MLP neurons of a small language model. Each row is named by its layer, matrix (down: output weights) and neuron, and shows model dimensions 0-159. Each number is 128 + 32 x the weight over its row's rms, rounded and kept within 0 to 255. Numbers have three digits each.
After each neuron's rows, "fires before" lists the tokens most often just after its 100 highest values on Wikipedia text that the model never trained on.

L7.down48:104117090100143152184110148158132113097102156145106136182098087168152176109109130158150067120197185122091120140078147156170098088132137159121146185101156144121092186093088220133175155133084019075143121065141145137144137099134130174144135173067129102157121153104146090125094105151144154126100126174122112161074106134091136129109145154106072133133080141111154141114120086193144126087135145195160089113144144157152175131173122088084141142115095120106177155104135138082077140146117125
fires before: " ", ",", "b"

L7.down428:108164121129112156122114151071143143177154163139085146148077137172095071113131105187153183145138114111171121109111133127163126118107194135133121155181202145108114115127140098136103113093169141088086136188098120105126143130112125161111106103148082124107178123111168144103059153171190059142098208101185123078112093112120093091083109100075146143128147140110176163086118150142095117138087119088151134119086124103162119148102129110160192118189125140153178143124116007117145161138107161
fires before: "art", "ut", "end", "t", "os", "ions"

L5.down634:154151214147134131198105171120096123100125118073083094160189134098155075159126159109099166198049135146127178127110167102070096167132117162138060120104100118123085147115123105132105129099111188140128113114197156131107092143110119154154128110188157122140135160139130184121156168201137163122109095097155135139149158152117120109164095122145090106151136185157094135135109111103148179040204109111147072093133120090110136108143098113136104109098076168101083118110064108164103125137136137
fires before: "c", "k", "ce", "ation", "an", "as"

L4.down152:159137114087147109141145142156102119122176119102119176128147170081128089141154177132128141135125130115062098123145153128130111105163141075111186213142166125153096098042138163064132089095131106189133095101135122087144175154067155100082112186098084104146132163103113079130142150137185111091148075165157166172164145111161108115113154100153143160113127119086227166113157117147106140091055137157115159178116109192152124139118094126158119163109129098104096123076128091069131139176111097
fires before: "re", "n"

L8.down229:116129160105149121084098144164103096156053172110151104148164099094231130163150122130091137134090148084128197101085142132162135127135130132167106164121129101155111103079150165118128152115109171146149117173146135097101147154151070094153120098120146139140131173110098106106149133160105104105074081119118087170128194136189073129207107137133150164094091151134106168129171089092106154067092103104162138074136044123109103099149116105136149180142136146155200160091156099135105188168115083
fires before: "h", "e", "t", "k", "ad"

L8.down367:174160079106199138081100116150103124117167156135183055159107132159129169127105111142138165188119146167134180145148093161138128118170160079075142113154078119156104181142074122085157125087145095137096114092118112141140157167156106109168179127117129088089127096116086098137171097102143154075131132147119153154100132152115183138138106147103141134075116162169083145123171166112143004191102109154154169079122142124107087140143128119106119058054166114142129164115139166119100133066135127
fires before: "man", "ge", "g", "al", "en", "w"

L7.down416:091115134124085095172044106125094130200133110124200158109167125134143099114139117130113110074177117159141095180150099166158057078175106150160110141147157072096099166159164073201136083089150124103117159118146132156157097120083105153100137163138100185171154142136128103111132166061127094110127206121087132173092121116127115176191117128113107078165121117131104099128166128096186094133113127092148129125192132093176198087132102102122156134161122126114105152118093137105074146086147138
fires before: "resent", "op", "t", "ubl", "ro"

L7.down608:121102115169106101143123168120130136103185141124156067140092074133131062083153100152128115147123134154095126105145149119147127117133124123136141208119114143156136150148100167215158174055094121072087146097104172176106131160074138196107163090096137116168114093119186108074148109154179168099147155093095141159079112168090125133151147159091177085101113150108171073104144113183106128137120138143117168171056090103118151133111149112117144137198091091171174139143128114106079102150061133
fires before: "et", "is", "te", "t", "en", "d"

L7.down60:093113123040128121082152074154045143161174104068135126119109126106116076173115135127170141097111161131168095169133132140142109162151051126124144178069078159099130106173126091120096180088152126083099155120188153111098143143073145126154107135189123186163175095106150117081113129112146132127094081117150135078126125122110177120172111196150146118155159159137197119098130087119127166153174176125135145146149090102120052124124153138174109165132098141145179119128147096112052134139112160
fires before: "h", "t", "es", "land", "pt"

L4.down567:106173109107090148182185179140120144141103130132122175222075117090165133129123142112062135139120058109104154138132075111124121170141117171119099185130132138127109196143095112114141133166141042135124090161094128123183099098096161083073136073158136135122142148175100114102140091166072095125185126112177142097159114107085068167223130128100097136143067148121204191092130109118116087127165130143164118133151140121169124139111089087121136129077113147141149130127133165140115142128146086
fires before: "ow", "ort", "a", "ub", "ould", "ip"

L4.down343:144158108105121127163174097098087112135125134121120143098144080180145158125171087121124086097170146130119128149132141150127091145171130143138124116080074119163150182155052156071135112113118129106144089102146130139143165099129111150159162184140031126133131121074147087127063158126146158141065182132167163126103107132154090116091157206189089147102069111115177130142140153125126066109123144108156135188192192097165118131140088122111170108130139122037150114199130108100130124113064142
fires before: ".", ",", ".\n\n", " and", " (", " of"

L8.down239:175091108161089114115132131103182065122113097092112178102121167139131134199136066152125111200088120125158117145137175116123114117100154128161084170149090115123157070102098171125106092131133148185109142151161115170148191122120102084152165080154143142120126098129138161130118126109167121085032173141170165117089115121128119135201152127097130167111065206157153116171155168147123124075143114142156139129115102150085078196126152093073136111087146117129072118113092141079163066134100135
fires before: "en", "es", "in", "le", "k", "m"

L4.down363:143118097098124113184145099137131119104112134145110154144115070166103175141167110126063105125116104149176133114141140201102152119135133106092157109177106067106118157154089162121111077110144103161123130076157103096175199118185127145124084143110147102096137098117157100129134106086088125129090140145165084075126148137166185143168077117127047152158135146097156140147095207159212159143131110128159108147147178145207077160119153126139074160138045159141122055117085134105149125123147093
fires before: " St", " K", " U", "\n", " M"

L7.down614:138050129126101129057192137157245155132129094139137155117075159098104137131107089103114195178110176143142133152116126090162153153101123129104174114115106139134134133140112159118107129133102167092104136091139158168181110155092143122118098132114088096127127101130115149126131082076115140103170129157101132084126153119147163082153217146127087097152137180089124175141146163126170122099151120161117209123129078198136127104116131098163079083143084058119059072151156142152154164092115116
fires before: "ist", "ch", "les", "is", "d"

L7.down592:108130130081141113132117104127128142148158084127155098093153124107186176151163155040086073132095110056153173075128145166181131079098146210126126152100046167115176125139084121110160143103119123083145106106078146093109102125076157129159101113138150107178131084117120084158184194139191155131158074144115131122126110158173104178188128149193095106135169125115125181137123158088114125149098091089114113136188112165129133108115128129120126117186109145147103166129108146147130113136048095
fires before: "em", "er", "ch", "ter", "ory", "ers"

L7.down187:134144082146170172151123129146154138176123065135097144088101159107162092111135135131152142122138151137161182121170138159086090093103122078150133153157140069180127100143103117083100099140107115160066160108145112174104092136119146101157171118134106136126159167176136102105155162200108058173129162144117114157141166111158184113175085158156128168203048123139142094094098134088088164116148061076072124171143121088114157179147113174146094102071125153097119096152117153098129167123116048
fires before: "ment", "or", "et", "ect", "am"

L8.down632:139082163157132175087144149167159108153139131115148187134132067089121175166160060159116130121108101123114142157131099060086119089136162135129088126147087114162126103113121195155189112142073087107119086131137159118149136095163100116152106125154079103102066138146093058229158078122138155115086123161178167129077122122127120154144154149114186139128190128187132143146108134113147171108109135163137165103099174113074070102075162157157116148111102089131170159112147108078179085098134105
fires before: "ly", "l", "n", "he", " h", "."

L7.down211:108122124101097138132093162141054115131154110110156096153101090138139106132099187166180136131125114134121079130068114169164129160129159212142151165146074077106105140243134130125133155118137190147109159142097091106136085142090150099095144093122090166122135133161104161165123071095120090123167085081113081136140098134201134122146117136079129108108129110110095190203120117116088143127116088068116094146121154124171083170165127102146203138150121093141149142100169152095091151085154184
fires before: "ision", "id", "oc", "l", " the", "is"

L7.down351:114070143153131086069083128135089230149107104103126127122101127121071164103101111168126144135080164113152130116171086078102165129116054173132155118178099128085114165170134155153153155144160133090151137106068115191153168107130143147213120127098092125094080146168137089135131130152146087116154180141102146131140153179084166120101117100171143076109147131159123157108129117106141092172136155100121157101217112110137120139090078123086121128084184100172157111090179130131094057138096130
fires before: " ", "al", "i", "f", "an"

L7.down299:125090094085142148102133116154134127119118138153163122135120180130064127098135139127163101152164097121122124094146200168125132117137114112141163050163170128102125191142199069112111133141092140062140130086106169173136092072135105131188101108185125119127156163110098160169107139118118098098099049114115125134134122132147156131048097183077125132121170165089124165104152193062168136142198153114164095087135109112134134070149152120110119105124046143109138195160106141117166095086119171
fires before: " ", "ily", "al", "i"